{
  "init_std_qkv": 0.0478,
  "optimizer": "adamw",
  "weight_decay": 0.23,
  "decay_shape": "linear",
  "batch_tokens": [32768, 65536, 98304]
}
MLP neurons of a small language model. Each row is named by its layer, matrix (gate and up: input weights; down: output weights) and neuron, and shows model dimensions 0-191. Each number is 128 + 24 x the weight over its row's rms, rounded and kept within 0 to 255. Numbers have three digits each. A neuron's up and down rows have the sign that makes its largest values positive.
Before each neuron's rows, "fires in" lists the words (lower case) most often at its 100 highest values on Wikipedia text that the model never trained on.

fires in: "the", "w", "when", "while", "thurston"
L4.gate53:121121142120089127128134108168154145106101145113127112104129132098141108120113138063132115102133150155118154185127138136097092101158118120149145139114163155127095141147060121137129112136118107103128104154148145126141150152104103148122119113147096108165127157138138142136098097124125077182113143154123107144121110148138123142143070116115153074172120079162150114082092107130187142117114120132148136125147137132082090118123129126166109078106102111164112160122082097155138133120148150112136122116139145118192143126151102118108144144192112118124168140126114132124139111115118140171
L4.up53:123147123140105147128115124154153097118118137147150127134140152096138086132080151069140120109130147138149121165115179145103105144138078137185138129141159109122098142135101119163109119166110160124121104167143132125130128135123130138136103129131093074129095131140139138141130158134147120166123142170132136138145114166110130125127098110098149092174112090145157107086107098115181146123094138111152112112146094137094142131126119153116137083125112084165110154124083102137146110142119162118171131109126146097173156118189097115121140117129134085133209134129138132138121073127141146150
L4.down53:110150208143149240149061120160146128132119134153150143113094128102138139120095120124112123056123151150137125143121131145125111123138134134204116113129162120087105129144099125141100082127110142071100117164132138164130113104140127138126116102144110115153138126140109133160125135142117107115137149160117132115119123148130111133133089128123135108127131127146188127093132102112139147122108095138136113128147112130112134141127127133148170123133132121172115116152118107143122104151142123094137131126133137106133138136156128117121131127000135098134147136125122132139132134121132135139

fires in: "18", "17", "23", "24", "184", "32"
L4.gate342:155115144118113119152067140117162129143117103122183133097115148135132158097133159096124159156131119133105155127140107111159138130156106165104125170138137137143153116094139127151121139171142107112114150187095103099148125091166109141101087123150117124125121099106141157133133157123144131108156079141143129115108131107098072172142119148146131123148135132139182109159115139132142108130106135153091153087101080075142104147100125108097123149124169176128070140126166114124139123107098080107131125129122114130108117131116125120151089161159124150162098104107121161111112121179172133116
L4.up342:116104129141118154179128126158146087151112156128086114120130116122123148047143096130100133128138119113115118126114121139120134094139099084151143115155145137129174121146119129090136075143134142122156115115135121132160118130158148167144134125117127144152109167114126148146131146105168164120134089128098095066141139170137119130142117137156131169153140159152133158150128131126070140146169130123134118122106145159103151158147122099124104148095100143117084150113161131149137115117118137144103117156134125128067102119108100151177144155157079117108127098134063114140077131117099185099
L4.down342:136108183179210138119117115121094089220140108091109121133115112123132164101092151071107182132162132104138131089130108115152147144138110121148145136128183132128127145134119154122130093092129109074165118119134110132148120123101148156174108088126073172168124131149160131121124171155117153105108101136119094125112155136130107168155121111112145143099123150103137149118119132128113138162145111128142136090120079131128148136149122101075130140120126149081096147145148145150149139117127111124121131139107129124120164118124149146113118119108102155131128137136089136133103153110129117130

fires in: "are", "be", "were"
L6.gate195:118124087105144093156170114085136140130104127169144145129149101111138106130148108123151143164121077155115130184123129103167132119160142106110138179166116103137132159095102112112095128158126100130151106115135125139122134101085120164168172132191116090115123146168128105086128053160103180139127099099093164141144140125168143129127125172104145087105128128136128141154117166112133091130139118121138157134141141116105113096133162134152094106120129138104144124122146133165128136083163143138126104097113101160126140115131116160140087131144079127120137121114141155132124165135110092137
L6.up195:117143111102159134137096177110147142142140120174119156156129117116148140107110123156152152123107111119139107128139126100179123101142122124134117096155119072136122178088096126127102123145112132171099125118082152155140101113125103113123150128169113105101115117174171096098121174123105178137110108123098167162171144131106153121129071127087192151113127112138165117120144131106128118113120096108148103156113111111102161125079152129116159097125152147107125111128104109126145133106141137146145101134144090156125160141132113169156128132070085124164120101113135183156134129114133118109
L6.down195:102120092106146163107082185125147132117148147193139196140144111118155140104117122163154141134151134111124082118177110104171144124136151122132128116140155137145123140111142155109096141133090113132131115106133147156160136146137100112133146145109128139069132130149119123128131137132117157123096103099099143156131133148093126113138087125129146111098151112129144133104112111081100100109100140149175125094114125115123124099099129125138150105107150150119077132136107118118144147134133128119135128147167073135136170153156108159187111125047100137194138103104117149137157159145142125094

fires in: "no", "non", "none"
L3.gate162:164147134109106100102154090117133145096112132161122137110127127097136126130156153086145163146154076115155137126116124127171162081132169118115158109131179143096149097117150116139153171144135116112165085142178082112127143121102120118144129123108133119128118121105098139158137143119095069145121096127144119137100081156123131085119127128136111124112145166110141140108122118140157124160061110186131141089117139153155137092115127117149128102135121169142063102159163170148115161135158153138109165151127104103139143149122087085118164132136094158137155129155117136134126111129144140140
L3.up162:192130181135131118129143157137110173144133155152136104129127117106119122127128159118108164133148089102139154127138126128119117104171138093151143121149173125105137108094120134146106158160096087114167113122128106116118117175111117099151132095113134098118100127106120125124117141142126101119147122140122174162122066114100170103144156140118100104096113108112103152079121119146155101179085117150113142123112146129140118119114134146095155094117103170147093145146162125124064190080132132108105147129109090104152089144143126088076152131163131154134122096118109129111109125141164125127
L3.down162:167145113071144122081134122102112119123143103152149138122115152082144104116121135128126147119162090122141092135103165150136157146141183116077115109127148132095130158120146146127132181103154124087167082129118120171125127115122114107155153109138131154158103149128158107148109175114125048130086126133111136157107118146115141085155151112120128136105120165109125136121118147172145130144112151152100128121126085148126146134130148122072181109107126162118094132129132116137097137099095133120120129124127143137143096143085108117130143157046141155152131141148123144152152096096150097132

fires in: "city", "town", "church", "community", "local", "street"
L3.gate121:159128092150113139163113128159134138134131102133126138125117112137123078116120131133134186145191114096121163162108134137153097125164111115128122150138162164131093101144113120108162102102119154063105133152177147129096125163107108140107095115124150137113118128120167142142091105114127110139131154125150111101129135157155114157141116131108132124110126128148137139078165102166133111187153126125104171071163113136103116128103155135138092097102127135097150172123176139121143142095130113071099125138124132094118128111137104079108107139132115157133091155132155183088109101130093117133
L3.up121:166108121141135107162178132131135108144128171108138144108134121111125123152160153101130144145121107109124155142131161137136104113110149123095073110144129115143097153118102127128123161115178086124173140076158125112092169121132131133117130165129093120086169137107133128127119117172134131103170163103074132097133166110086146113145109141102150113127127086126119126114129160113103116110130164113129118125150128170185126129117137139105131056149124110121102165095117156083114131097121125105121118124115123147101128086146131154113147135145151161067111173108078138115162111109176137151
L3.down121:168168099094110044169135127127136141136137132129141141127161117126144106142152145125138166199147072112112188132130136154122115139127150123092086124170161129146086134142125149093132159090145121067140117122152119117094119144156144153125132135119150119095142128094153120077102099115131115109168130114101124082146131130129131122140129172107157122111130129133133098112154118144095118158163139113133172113145159152123134156136151155102099127108124144114122173121156145094136144093130123104078092147141123122106096102155129089120114140119142150085122183105097134102133132127157135122

fires in: "new", "former", "originally", "currently"
L3.gate79:133096132142080105091122110157102158131098105155136113099111126151071086105113124110127125126158134122096130148112163105116156134144139110151109123128122140099125118123119144159168197137098136101164127107128114044151160132131177133119096129155129140164098156119107168136097142124113156150149142125084142144166118134146111155173148122118134117112148140151148080114129117160120110112090165095091132132160134119114128128168105151105127142091152100116134129117135112157096107130146109124095164142135117134102161166156132148139121134115108185079129093161151154126097107169150134129
L3.up79:100117129135067112123129135094113166149143110126120132133082107116084127165107145130064139133175152109124158125159154107151171100143145108126163134104092139138075150106175130138131155084138126131125139114123098115145157175102127133088115125143129133136168131111160179150121135140074164138144108076082158111132089133145130153172099091134128172156106082145117084081141128172140145144101113128122134133140139118079136117123118148132171160129116134135156124121174133144163140114128138105103143152132108110137101105142095153145136115108114150136108122132127122140134096092107137118
L3.down79:130075129177136120108114129120111144140092089140103142151096135132123116105110094139101141119155097098132107141098174113119159144160120136153140116146137147094087110122132114124123192093138151102155123082109136061165178137119146128096105141149130100131124157096155178159106124152112144174127123081100145140102114152136097106207135125110126113155115093146132125098145136154153088118118130146115146154143109114105111129143110128118145172120110111167126110120111123115153110130166149134105161130127123116122119154136137144125115148042129177092103116139109148136143133160122135141

fires in: "has", "is", "have"
L6.gate346:128111106112129143155097126138132115112132164187096191138154165132106108109116151126103167083106130126093175122108125146120123137092122133127144144144106164126135123133133142125093111135152126150145128108140153164137101149127128137100129145132149080142094097107113128153168106113080121121136115092156114128137126162137134114118110111136183133099113109115143142117134072192132112122111151111104141163140089108164145132118126092129158143051125131152080122143143139109145151132154115155101097109094122146174173160146091161149140109152093142136130101158121100121144151181146148156
L6.up346:115180152088126149141134161108117147119161140133130108133115129114133138104124127109137122146141121115128116147140112115145096125120113135113144146165136087123115148085113175080108116099117086070132169146140101132137130084162097109152108118131146088116141136139142048140138140144152153143112160134116125125166124113095196116138120120134152129096115117106116109163150135149121161101107094141131133141183140151095101136116177136129133146157152131084171129150156099135101124111156095098074102100130125104162128095114124113092122140127078133137135178134108138149179164126141137086
L6.down346:160096137101159139150132150145127137127159167163105198117140148115127133105131125186109121107121083077126163104137122147137108145166147122178124135092150137098134128131138144109139121156124135148123102118146144141148133158094103113084126132133134124121118132119120105158137121103111107125112141071140123127098085133125123110149106100126157113084128113113156127114094134151111116123128147141126098104121095088160110082120136109157128140069144170126116098141134150129118152120156101177131123127085087167151145171137125110172140114159072132155169120139161081143153112194143128135

fires in: "the", "they", "originally"
L3.gate173:178110146135075135078101103100128141140097143185092136112108143108127091090115144108097136127132166142133153141140141134101132148155108093136137148123111140090128154095118118134153143139140120102142123142143073079158144096127143140144168129124129089148109125147149150154130141146101115152162144150121122154111092167148137127102089155095148065143097126139109126126118127134147099116112129101115131140089147152117110117148139149120109114099116101104113165141149110117156124115142160112114160114147075061179117145118153130158129074129135173114153180105117173129102115149103122151
L3.up173:138097165172082154132090121123124165140124138151122147102065132122124121111109153099117124119172140145116112134114128184090129171155099098169160130145118161086111132121099099155118144153128138091181117175128114102210143107083118170138173114118146109181130152133123158186109126115113105137175122146124118133112093159123112120108118143090108119136113118166147158131122122119141131131128102149107108101124118148138117119158131153116123105093146085121130131125118098160152109148149113098120149113118107108168161137127175094124141113119147132127139146109134144125074127142100137126
L3.down173:131117192175125255125093127152132160130130139148129136130055126114124136115129129125122130007159145141133104119133155140133126139136137112205113107112115123086127116124109115144122124123131145098099142153135122133141126113093106138129125110133112130118137138118114106153101128122101104148115135142131131109105130125126111129120117119102140141124140136152187149126138134135141127148112125130121109110120116139132130138125122115137143127102137127142114129138141092156142143158136135103148118116113135118124163141156143124141123116012142117111140122122126153140131128114103104142

fires in: "announced", "award", "found", "awarded", "present", "founded"
L2.gate154:162085139119116114125121138109155171120120106143105146117086103100111152132086102120135115174165140149156140109124126124104128092113166085091111109145139122134126107131129119109130161091106127158119162137102105088104123123187161103123129084133154095123118109128138126121077134114113121162135116143119128161080174180154108164110114150087155134173145128143140109120125143179157121174143140113184129163120105164085163117126064114109114115114117143118127119120166128145119148130134130139118138104139157113111177104110111137160140139115123111117079161123138135125192157138115130139
L2.up154:122071136127106134114147184137154173138110118170097121124093096110111144121057123129130114146189164130141121146156136109085105106115139081105131119117113117129135075131114124103119144125138094159136169158108125089089129140164164120109125129127132118121080125130118146103123140088131107169129121117120118155094160185183119171062107120093167139164134148132141116152126123145158123168141142121137120147149078139102146143145085126127137129103148140117111112113131116158113138122110130130089144093127143098107146105130128125152149161126125133172109171160145136108169133144111115130
L2.down154:093064155131129146112088167104162160153127117168086123129120116120120145114130153142137114168150105147138130129122104098087123114104110073115105123106122142132167087142120133097139137133130121178096168132125117111105108131198172115112142088141128132128119095113086161109119152102117126157137112133126121166114151179140145179118104131058160129134150137161132099143111128145137107126140157146155135143155074113109140132110120111108156147139121128122119134093128112106108145098110158140146130111151145161115131116162093131136127140042130122155103185125116135102153142152124135136

fires in: "the", "black", "super"
L2.gate42:128109123117091140132121138133133126135117207146144095082142157139094199103121154089134148117116113104103140157096122144132107118134126109145121124117123167146116146108130121164159141103136119124086108144188093074110127117129123153170142122122129143146099144088119139128083143137123136122153119181137133127145146151112081134135166143116116169120126136099177153124096130106173071119101124138170132134153095144153124129111125125121095114111122107142142116169127066095155140177128142143123105152122111128174127131104137093131116100115142144095107091066122138131131120153144144168
L2.up42:179090141170133114117156179150115124140130187092125101077123143136124142110105147116131104107146107078120138140187125159132146139134111125141130132119160136131146172135151136124105112131104132095104104087169120119177118122125138141194150097149119156143117142098096097160113155109141102127182145125131115125124097136111133127131145106121080083131131117106128196113135130125160105121124108104147143140108122135104129159143163096145145101150086070116162111165106105133151134130125170127146112117135131091127127135100156116087084113137159110114087101124099161113121155124112152119
L2.down42:153059087187113162070153183131130112116150168105129141143111109118131149085121123104125123120140119079125163130124123170116133151115141141189112102141105130118149170174120138147097130111128138110098149113134121148094111134124115162168139120100103113133123110140110143138075137144132102150113130116179129132110120156134148124167127122127125179113144102103154133086131155176135115140130112097163139152100110127113144151092135114132104111151092088130142103191139117136114110143123149104157108129142113101148140147144146137164077128067127123100106132136119156161153117115094113118

fires in: "who", "she", "whose", "whole"
L3.gate369:092144125123152118067168125117104103107111085120112100124144134114132175110112128121111143111119099132128134123134137158148126156140147154137186115149127132136107099121095101091168155134101092149135125104104188157118175128096134145142088127130165123157116089128145142112082115153128154144125116113141129142164125099138171112144092112160138135141182097132127170118115154157122120152138154129135118130102143145149184094138147106141140140104100137106127146165122154084146146158106069173134107150140114110084098116107077108120172163151123109143131132112099145171149117107111100113
L3.up369:120125131154128100126121145105138099115117110138095100132130133114150073111146147136122119092128146147163179120142136141153121107140108163061166114149133092151125122120121120136157158116098120158112152130162103122134185141099121145124075147126109105090118118124089173168079105105125170090124133132142137155175131097097149125139128106117110117091138103125134088123105127133147114144148128140134109136128095162092151115144113102148146187121129125139113163141133110083125100156100097135128087110099132124113095158179140140143171118128122139105148155061136145106082121143132121187
L3.down369:092126106174144162107137121128117134122124114121127116116135137125168155098123080116111104083132108118113122144142110143163124138109156166136135121123134119168122149148100089079152145159118119119105137107125197159132140121126135129149099161150146108173128103142129139120082138141096145144104156090110129112160077121118107101146101128146142142117164077154089142131095132133107104138147175157145114119086147129104189101146112152121148165123152126104120128165123133112125070178105108156121086128145136149115109148110101113145138140074179134136119134135151162133095127132144063137

fires in: "the", "there"
L10.gate187:146124132148114124119196108132115119116110098168112142092085132111115173164136136119084088086130141153116120175073132157115096132122148147150147185136121131130106126095097148095112142105110148107146132126127158139131142103053133128134132124122143110119146142144102109115126087140093098108101122153127156121102130154162092140129109163105137105149155132178143146156103107108137104126107092094124112123147138152158144138124159128172118135122149147154090086129150110115135129097148132126130143132121140104127172098111116086077124105165153180134133110056118127139153135113142117161
L10.up187:182135137135167143123127131144135112152134122152121095164078111122148159144088130133111114096126166128135114116139139189102142117152100123148108145120147163112163094142119113096120137133088199140108119163159135171102109109142094111172124137104128150113160117118121160121132117117107141155149143163133126144146116128104160132142112122089149103158089127160173129158134122099165124114104054099093126100105135103137127130108124117127096133133129133165048085102120106139128159115107138135162126148131125133160166122128171160130122140090127099125087098132125155158165127117154121148
L10.down187:168134131113144236142100150143120121124139105118151118139095160146160101152112162120107145000171128094132111132156116082150121136146158143150114092122153160084122116154133120154124116148101160151109130094141100123109106141122069127105116135123120125106120121078114152145120155135092117153108152143120135114120144121101096127123141120127120103106136136137158111091158116143169123097125134108113141126149148096116139129123141121118143133139161119156117134130108114126092131143125129134148141119141147166101124136144161147136091125095129119147100143147109158133142119121171159105

fires in: "former", "major", "included", "featured", "include", "currently"
L3.gate88:116081112142098131140131144097149131128095137096133149112109104113128136154166074144131116162161163094152116150138145155102143149128117111122154123132082130186104108114106108121119122102107125085086127062164119099097157151138198101144134143118142104128147137162149125135129137143144124125135119131069116118135123167126099138113098126136151135127208124144129107093134183167123128117112136103108136128154133137161098106163103145141091137099145139123140158173145138122125174112165126143100144131129132093103116163157086085144157163148132130128105162136088146129131145114138106109
L3.up88:175113165152102128162103112115153172102100128142134154130136125131138139150133127145113123180126149137126140158114150128101111144177116099122144136103091125113074079106093116147112164123138181107124155062167103125108166139128131142123141109164099131094139112101165125098105116111120144129122117099147126133125142147121116126110114125150147164138146066149118135120135099156142107119126138117113136116104140162119088141112074128127170143143166126120120141127110154139101150119130108123078140123181153082134110129150154073141108139072183151183121137110129113084103140093146124128
L3.down88:109071118179141137145080095119121136131080137147129181128116130111143138125130107135128098215114123104162118189142146132098107155158125139091154152117118144136100098131109116156113163100140150126108130092189123081093160128154168105119133108169118139097151129104164124124137115096132157128107105088125124137128153145123121130096117122127106148109179102120119139103129145148140079097115145124135120110092117141128094111131119123110141164105148119124134138171136140129112162106122136117115159117161135132153112152154149124132110152044185131153134138124094115127112162127136127110

fires in: "state", "house", "major", "featured", "london", "district"
L2.gate180:149044101133108148163126100106136107143119139126152144086113146082115150127152108161113124112122119090161149124123163133129099138157111094137107094143123151153120120108132142152110115112123099114095129172112156100139136110123140119092123070129116121123135169131097164114098181131102125123162099174074128112177128164128137151122144144132126133127128122123149114073128162111159092185077163133136132131151128132092124110118134163132081114105159108086165113158121124123085149143168124101124131128174103147135155154133118147171114144116128169122120165136106118134151119140147146123
L2.up180:137133152155136144160150139142133097137126174098137172115113143091137131163185128152143127138151123098147112108112135146132139156160153110095122150066125111096134123083120108101106143109152102130157137083094113141123131134127123144128146092118139131086137139082116143132099132121136101127107114070148119121120153139155125123101152134148108106149156110069114170097099132122142099129114149102103131128073135173135106149148138110125160095162113150126145127116105155144129134139125099140104137115161118165190170158151113154178095143109117176149112180117081107109085137133111161133
L2.down180:101112092178127119122118142144133171099129150138134155146160102122134151129142106134117162141137113154087106115124124172135125155133150116107118139107101112146141114142122133110105135122127135127160117096123092106097157148146118109119148123130138142101133080104166122100078176118133124130105154120116122155076146092173172109137149137125131120090160092108125131149177121108099086113164156133091140110110157142114113108114105113109142147146166143114124154167143192135132108088127130142098126092142190177153150124147125112144129122092094138166074109121122143062097127168108154122

fires in: "18", "19", "184", "1862"
L4.gate130:156088146154127136210108113133089127135120123122142128112091163140099125092120133086121146122129125117150116114096116095151094085119093128111166183131121142150141074174144118164052120134113095142136119131114120126155118114148117130103169135167120156146128167129116133149103121146137190175197119126130149124116098132146154102153088145122104128111143119137121109122105116167090145157126144111133127108092110103118160125071166165157143087102128143120137175118137097120120138106114133144121103121118150132092128136129105138124102126126129114143152105108085124145107103115154111123
L4.up130:141113155145113135133176150127180161152128155121153144096079144135069146120110174131149141125122115120133127122165102138148102125110115091108097145149129155152160120141088120147146138147157120181097118140126118113115138097172149093151123116108113156134096123124083196135141139126106176149180145121146143107075088105132118112095105087129108112115147155130143129098139119133105134142055094137186136116123128098092138086135122129128148117149116165162107129152158110118108167116107152092116108135147141124088130132117139137160101118127120133119120128126096123166075108111102129125
L4.down130:127100166188169114132118114111169100197132128097092128140131111116115152135095159081105142116110086120138138078109121107156155157102108138128153152080177150153141138147141122121165143106171121085171124136098120089168101113119169140122136120145096133157118171106169127085121129146124085112147128136127113136094172078122106120125133110103149131131127188107156128116142128121147133156132109107158135135079120185148103128119129099109159156104135158123123171124139135114116139123145129160105104143134115113126157134117138132092127113057105120136119148113122124151110126116121132125

fires in: "film", "video", "he", "has", "films"
L3.gate103:109105128094126121117144153112119139126130102134131148156156114103133114128141140131138169130143096127132159152106133122130112132129142081121123111134139135156088092152125123081116124155111121162150096145121145147149121102114127146111109149154135108144136116093101102081118122158134157132095119121113133151156111112131131132131138129156122125185234097121098097133139143103139136110102085147135212186128118123117162136128124128075125175157126158112137123125110164114112145142153149148120113142143130185124117128174117147139104119135138167119082115099135192102132098087182110131
L3.up103:088109130105117124124127117139128161133125112165134147170124109105140128140142128150097099167142116141159164134089061129124143115095163097106122124143148126151122131125138133149140161148105064134158108146146135106180127097146120142178130126206133141113111104150082102108121098128142133125097106106102110078146114128111113164102119112156140108086150120106100075159133149092145146105127129189146157150122145131112110163092198145116131133150126157110143127110155142100109141086162092146115133119139155133148095128119147142103104137150105101151108117116104095100131160118144138140
L3.down103:130090140142119186149131156156120120120155143159141174110133100116178087129097096116131120114140117132144147130183126117132150121119171090146103098090142112130132135167112159111123140128131103090123161156123118145148159097145090126170115116121096118119137068127137123127119107142090076139113100104100130088152100139125152130138087129157149096091143112134107117141126126133113122116119106142132131133119146115108134162106153169145144132132153131135110137144176119114115135143146121118138145114116121167136132185119145171152117120002088105134134140105110140162148130154101133113

fires in: "no", "non", "none"
L6.gate198:167137127111139128117152057127109112132058144114129121100131126142111105092113153083114115146165103132101128122102167132104161145146160093126131144136129120144121105074149126129144139147121123108197118139145124091090139145111119170132140136146086095150109129144125128132162142139089093141108131183169097136127132183103103121113143133130133148122152118131114129109133142144091118129079156128145116101175084116135119153153143146138160100128107188143087143127166105135132132119140136096152094127122108106145162142091154077116172142126110169162131114129112112109144136169118120163
L6.up198:185107121136143090105126094153161122154121126137175117093141065116103153093107135083120123107125138108149121148148135160139136123131127152142106120164112121176149124119134141093133171111055126091134095129115115104124147124138098156143139160114132100141097140135174133108146159095136137130123158094131100139123134093079184139119082166137098162139125126126112132111126159130127114115090141134162156131147088162137161121121128122124109109138093146129118124131160111115163157121160134122178117136191083115142159126111118144113161121106185092130110112158142144155134120108169102136
L6.down198:152180127121169112118142096148129056147074144141115133082139101120143110079143150127122127136112084120146112114079145172134119105178120097181129097141135150098125119109145147110141134123131146102131102110152113129095120084126090134143140150130144135108161148131155109158107154094138071147130114140169147119142151161123132090150128109111114139131157112140149110101140155147144133111115150110107091134143093148117148138103135115101178138137119185157085141122152120145139172144138144111133110100091119164146135143122115081080187136119112136173155093148125145110109130117124119106

fires in: "is", "are", "has"
L4.gate354:102116126093137104096125145125106123124176125170134144143139145123139106124122138137168098127086122137164128161127108087121132166121139175158143167120142106146106147134136145107120112121137102117113147163103169154138143165134130107143154140154156118121112114125145078126102106164145143090106130112121100113088145127140156121131146105097153142114154079133142165168111110135148123087146146136154135132107091079129153142132131111139128133121137167136161104078169148101138161111133151231111139091126104143147135156098085131152136119136084132116149114132153051144157117133130103104
L4.up354:169154087093122129102142083120116107124128094133142163115170108129131115146156122170143130123145143173136140150094113103165057154083097152116115156142152105164100141065125116098101113148114123120159169133154121172141114132143094129109132143132130096105121123122110087120131117113160154108162107116139140134107116155135150116093124134126169109161132105144135128094127091127118129139133123142119162166118088136065122141121145128099182142162088148128143072151145137108169146069147141153151112114095149123131082098139118140134138112148100127137137131135116126127167148104141104089
L4.down354:102088093114127171141132146101143111185178115144144163127140106102125143124125162133170154113113115087085092094125138148139131116169148118146159119135112124108142128137095138130146141119121090132127141082128093120122125123109094100136135123116182132106118151132122117144178129149115138142106106102130094114094151148132102132147112162094146131072133105127137148129119168129134093084108178161178082134127108117141136090126114124127108145083159133157080177123112107170132129114165113154095165102139127136124146154149132129176103111109139120151129113150152112161186134104137102088

fires in: "who", "where", "what", "considered", "whose", "whole"
L2.gate139:130134120135145078111110160082146168093120131114145134101076136105136176100119112115109101108130094129126117132150113162154128136140159146076109116083127163142140094089118101097119134087087159141108113136120128169146129138131154120116150130153196138118132160166077128138108152127142150155140119113140170124136152165103165125105051162117085165141128102144137105116103155101165162133106117125121128131100113120169159092163123101152138132080149112140105137143143148116126158150120094141162131105117121098104120117152104106126126168119151135125082129123144149163138143110127142155
L2.up139:119094096102129086130137170104125111146123113113099149143136125104130119102132107107105136130113129101140188158124143102165137197162112169092088132141149157131127110132104185141112171160117152136133103130162120120130111151102089127182102147141150128134086129136149130128133075099136127147140105109153133170156162137120121108152149125136119119171141137095102156072107097125163149165143135130158132145158141117081133082148151129125136135097132157143135124152138180109112107095123088144132143105098122120158090115139105108136137139145151176138121096118163131127071145102132119098
L2.down139:156118056160159098139133142110168119127106139088108158122149154111150135108171114122133126103191097119159155154101100105152111159144143148084095138127138157107105102113145191149095165152108171118140119094116170123155113106131138122141119161135112117126115137131172123087106112119120111158149102095147127114151155120120108144160105121130093132120171174119119124098148133131145097160157139123132124119128099112084133111132102155147171143103150149106124097155174150100137099165086092131090143099147133111120098156157154109111120132107114171142103108129138131166117128126142108109

fires in: "his", "her", "historic", "herzog", "herzliya", "reception"
L9.gate212:125152156153128063130158165146142165126141134109185141119135125099140114116116112111097121128109123105188148130131135136118123107126163136144146109124115158139143102113105095125100104157115125146159165145150144119117107112144125126122100115094125120161119126166132118152094122153132170172126096145137155133152126071129102117071129128093093117083061108116134121120148121140114120118147079116146113103134138130150121114131104131118177145130159144152153115118136141111130127164140137122084131139140125077146101165133062108170124176137092138090099087164156143119179146095135155151
L9.up212:162132131160133172159102113093144059128108149133105137162148145133152079090141131108121130090093101139162186139167117173106132131121129123120154127098157106096140144136126120100127158098134105121085136094140161125117141134131163128152124136125112129143153114094111102153111119158100140099165160140139109107135143163135132094126055137162101125104164115156154086152125143153127102106101167125127143105146079125157125146088163132139121126153148171111158156139136155144104146116147176085106131123104140126076110113081120096154137107118114110146125128131153109113142136150165127141
L9.down212:143143100149134054108131182194085111117127123143046091103135165109126118149136099093116109093134115106113140078114164106127126155156147140167138091113132154128163147152143093091118089140117085143130123125111104132123114162098138103121144135082131153164128116126153095111124151129129162117104143133084069117131146125133144123153121131108129109139187101169203148151126129174145111092138140125143138147147091153151123132130146137176140135145127120104108136148149147105128101133148120106109129128153101136118126121119131135125168140119126138129135113119146154123096170126108117113

fires in: "her", "of", "more", "aged", "his", "adapted"
L7.gate49:152136123147140108148152135137114106121150175097075129134129142087136098108143157123108118136140174119119191174121154110098142134087143142091167132106120137136149116097166098139107138110101142102145156128144138136145164143113104142142116136107096130135148149124158133134153135121102120164153127132074078122116096104111145075183159124105135137099148103144150103179108136107124087157138141124127097146128129137133164116143139113163129099117115162144115081127143114138116129134186132123092110134122131131111147166096094114131144179114071134122098134106170131194153142138128083144
L7.up49:128125107109106142135121138135143159099130156158103086118151147132124122101114128125131091097117159117142151135134136137098116118109142139109113130124134111146118119095125128135083194117115126120118156132126135136180163118122097149154167135160121095125100101104075110124125138114129155097147124206077120171133171132199122076130131114163136119123131099129168156139096112163138121103122117153160100104091090136090153102133139143124114137160142151120156164107177144141143123150143146101114041145110111138140125119132134068136149129116130137097128187124137139163133130134129143122
L7.down49:124112122122128150141130141150139101148112157161120112111139134138144124119145137128102116109108138128129104131125102152159148141105160094159138143110094134082143118161135148113094131111110103092144119104090127139124132123150175120103143133166130085081140107112110115142149136118165168138142162116130096120116128122140156114140160116156125109137119123100126160152140133145174120088122117149097093097165122104113145107109143128071155144118164166107126127128159150102133128120174149145117117129140135138126143136142140114171123129003144100159127093184081094081162158167116111100

fires in: "his", "historic"
L2.gate147:133122124140157137115130160123159088103110194152129148081135128113124093085164138076106105080122115126137155143140124163129144125124123159148152125128124159121121156134078117141106157148084165156109108132128129094146152083141161138143116122099134139140131103111121143117120184129126132163184094159150150120162123165108112137141091130148154091146122114141161060144123157104134074096122131098128095154131142151114118141098153117112133132129155118152151070154122110110115127135152122133096130178120112094159139125138123144190120137105139116128108084120141176130119115125172138123
L2.up147:162112168158132128110146151157139098135125142141111108072141135110149091099140150045100150114111094089132177120116121155128140152152121077102131157113100131135097160174097126119119153121126167135109119118155096117138144112130131139150098116125152138119141129119093126106099107108159125141152131133114136103134099197122128123146142172153114112117134080090139112130127157140166098120122108115171076147136171122122119120109180123153112120161146132163158106170110088129180120148145126105120139161129098108148104108134169159169120132114100157119097096105113153119116118135111131147
L2.down147:138155186194148133121134191155119092133101114138142159122120129089139108097124131114142112028117134116119147090132126143137112153139111194176122096136143133113120149161113086128115139123110121126115123140146125118179133102128125110131118128122129127140131111128128134140102104104111121142133173129120112122114136161125115146154105128171138134124129083119155097137141134118127082070150114124142098134092159118095121140112126145127163137151140136152154106149128114129160122141167135125140124125110115074117093136106139153140139178012124138118109108141122124140137114113131149125